From a checkpoint of a small transformer trained on Wikipedia: LayerNorm before each block, 1339M tokens.
MLP neurons of a small language model. Each row is named by its layer, matrix (down: output weights) and neuron, and shows model dimensions 234-329. Each number is 128 + 32 x the weight over its row's rms, rounded and kept within 0 to 255.
A block is one neuron, or neurons of one layer that tend to fire together. Before each block is what it responds to, as a language model described it from the Wikipedia text at the highest values.

Nouns for military ranks, forces and occupations, often as a title before a name: Colonel, captain, Army, RAF, geologist, pilot, detective.
L2.down1879 [ 78  71 146 144 152 112  99 127  95  72 123 147  80 120  99 128 118  90 110 154 111 117  98 132  50 115 154 156 120 141 129 114  59  43  83 109 112 127  96 122 141  81 184 160 126 133 144 155 104 160 166  85 119 162  94 126 144 168  71 174 145  78  83  84 169 155 111 191 163 149 196 131 147 128 170 102 133 122 158 100 154 167 153  84 172 150  90 126 135 128  67 194 133 106 197  94]

Nouns and names for military organisations and operations in war, warship and air-force histories, such as Squadron, RAF, elements, Task Unit, Marine Corps; weaker hits on stray technical words.
L3.down280 [138 133 140 113 132 143 110 175 117 100 168 105 137 114 131 140 101 127  63  90 165 138  94 168 127 163 128 125 162 109 131 101 104  93 117 163 101 145  78 145 168 162 114 102 145 131 186 144 126 138  86 114 134 129  59 137  88 136 107  94  60 144 137 112 158 143 154  96  89 148 138 127 126 127 122 198 155 140  97  78 116 101 164 140 177 159 129 138 150 129 129 138 121 159 139  99]
L3.down320 [136 145 106 128 140 157 141 100  96 120  99 113  79 118 112 202  92 169 139 141 176 125 165 108  77 134 132 126 169 118 176 187  97 143 134 118 134  89 120 160 144 109 183 147 104 141 119  88 107 120 122 165 172 140  77 133 172 117 119 127 129  54 113 148  85 110  94 160 148  64 167 132 151 170 115  95 169 141 120 141 125  84 142  44 141 113 134 170 115 131 143 120  92 123 139 159]
L3.down683 [136 222 146 135  99 132 141 113 109 113 112  84 111  85 137 110 116 128  61 122 197  91 105  88  96 136 114 111  71  83 134 121 101 160 166 129 134  60 120  75 148 119 132 157 168 137 129 127 171 125 112 142 152 133 100 121 133 114 139  84  91 131 152 119 127 148 128  99 147  97 173 129 150 183 151 184 203 113 141 112 118 102 120  80 180 141 111 111 121 202 106 118 121 215 171 143]
L3.down722 [ 83 167 138 130 163 130 162 108 131 103  89 165 148 113 128 204 164  98 168 122  97  91 135 109 145 117 176 105 153 120 130 157 208 118 150 123  61  71 144 215 184 187 120 162  94 190  77 157 157 167 105 147 161 112 148 148 137 161  98 109 101 106 126 107 117 132 116 151 135  11 139 171 157 161 148  69 143 147 118 144  93 124 150 166 178 126 124 143 141 127 150 138  85 105  97 119]
L3.down860 [112 108 153 109  96 113 121 144 150 106 180 136  93  92 125 151 140 178 147 104 135 127 115 207 172  60 142 134 151 149 135  85  90 128 170 123  71 120  92 115 140 139 122 164 160 147  97 124 131 148 100 147 109 105  40 209  80 151 135 139 192 141  91  76 135 189 115 157 104 110 188  99 136 140 151 156 130  97 164 116 103 162 161 113 172 135  98 116 172 169  95 133 106 190 124 134]
L3.down1084 [110 157 160 189  99 100 136 141  82 114 150 129 105  43  77 208  63 146  98 155 181 168  95 131 117 164 144 156 134 142 138 116 147 136 103 153 119 141 130 177 151 147 134 138 160 139 186 116  94 191 116 142 175 144 151 142 125 110 110 143 153 156 106 148 172 157 102 157  98 173 142  98 178 119 137 108 183 167 175 112 112 116 145 102 161 120  87 123 164 112 123 170  86 171 196  55]
L3.down1472 [173 118 157  88 187 130  93 115 112 124 125 134 104 142  71 160 157 138 140 165 163 108  78 184 143 125 114 140 147 110 140 134 129 149 142 150 142 153 117 121 148 117  73 175  76 150 154 143 107 177 139 169 124 112  73 211  88 135 150  92 127 110 170 125 162 152  84 170 108 143 176 156 168 200 143 154 121 100 159 113 107  79 116 133 146 108 156  93 135 215  53 139 162 149 122 169]
L3.down1597 [124 154 152 104  94 103 124 123 135  96 170 162 156  84 140 157 167 208  71 137 119 137 118 210 164 117 121 137 111 119 126  88 150  96 113 112 103 130 150  94 133 194 114  70 186 150 157 160 122 105  93 155 116  75  80 124  85 110 124 105 113 128 135  70 117 132  96 115 118 136 132 159 114 138 160 145 162 120 178 103 104 120 163 127 180 128 102 126 104 121  91 141  91 156 111 173]

Tokens filling cells of pipe-delimited tables, mostly numbers or column headers in league standings, squad lists, election results (39, Goals, 177); also census prose figures.
L3.down22 [136 165  91 176 185  57  85 202 139 241 159 113 124 126 147 161 181 152 114 125 131  66 106  84 127 105 131 119 141 175 159 110 114 202 194 127 133 122 142 119 115 157 137 125 131 119 144  95 148 149 129 163 145 176 123 116 126 121 116 144 150 160 128 104 172 153 126 137 141 128 140  99 200 134 143 123 133 119  31 159 130 104 187 131 149 116 130 123 164 111 113  84 194 123  45  68]
L3.down122 [123 168 182 142  46 143 147 155  58  82 141  75 133  64 140 125  97 131 128 135 139 149 131 125 116 144 131 129 131 123 167 161 115 108 128 160 148 108 111 173 138  90 119 210 137  99 139 113 169 169  78 125 119 101  91  90 131 150 142 126 105 107 137 156 138  94 121 105 110 136 141 127  81 126 139  81  73 125 129 122  67 150  80 122 147 146 114 121 121 126 171 152 114 172 156 153]
L3.down978 [195 110 134  94 138 127 109 108 112 123  94  94 140 187 149 206  94  98 112  97 126 125 132 109 108 115 141 126 248 134 160 142 193 126 168 136 118  97 123 133 111 187 101 176 142 150 132 131 151  80 133 138 126 134 145 228 100 125  99 126 104 115 141 136  71 139 128  94 128 185  88 133  72 111  89 159  97 115  96 115 165 135 105  87 125 132 160 150 123 128 106 140 120 164 168 176]
L3.down1000 [156  96 130 127 126 164 151 121 142 181 121 151 107 147 127 158 142  67 154 103  99 105 140 152 119  97 142 136 170 154 116  94  95 138 154 115 115 149 117  52 133 107 128 121 125  70 126 196 183  55 103  97 112 154 156  94 142 116  89 165 127  92 127 101 135  74 162 170 102 132 143 134 123  61 171 137  86 110  57  88 141 161 110 125 100 129 182 117 122 141 160 104 111 133 109  87]
L3.down1138 [136 214 127  46 125  86 175 177 107 107 137 104 113 122 206 118 190 135 111 176 140  89 103 150 162 157 100 140 153  86 156 122  90 136 132  55 122 127 146 119 165 144 118 176 121 158 187 104 108 150  93 132 130 163 135 126 147 105 150 148  94 119 177 108 115 108 160 164 138 150 122 130  63  82  85 130 126 123 139 128 100  93 116 106 150 112  87 127 129 130  98 133  84 117 151 116]
L3.down1428 [169 105 182 125 139 142  92 163 110 147 148 115 189 141 115 115 110 130 146 116 153 182 116 159 159 121 134 147 142 127 122  93 108 102 184 152 164 117  97 130 155 153  84 144 151 144 165  98 129 126 111 130 108 102 163 106 130 112 145 130 118 126 103 136 135 172 130 135 119 121 162 110 101 174  74 102 166 164  92 178 103 156  53  69 161 184  94 151 176 152  90 160 101 103 100  96]
L3.down1705 [150 145 134 114  61 129 122 153 125 155 145 150  92 180 134 197 154 155  73  99 167 148 106 113 121 116 117 147 130  96 129 128 110  59 118 118 151 102 145 133 118 121 102 157 135 182 128 114 116  98 105 114 132 186 105 116 145 151 129 167 100 155  88 124 116  85  95  90 151 146 154 189 116  84  81 115 100  96 159  82 160 133  94 156 118 142  69 109 172 127 110 101 134 143 122  62]
L3.down2033 [143 133 140  98  65 119 161 136 133 107 127 151 188 169  99 147 189 141 103 163 189 125  90  53 139  73 132 151 128  53 115  95 179 101 171 121  85 158 182 149 169  85 127 134 142 113 126  78 121 109  79 112 133 140  90  91 143 115 112 101  59 114  56 156 142 124  93 127 114 134 165 149 106 123 106 128 121 112 132 120 129 128  95 137 148 116  97 139 145 150 100 137 104 136 141  76]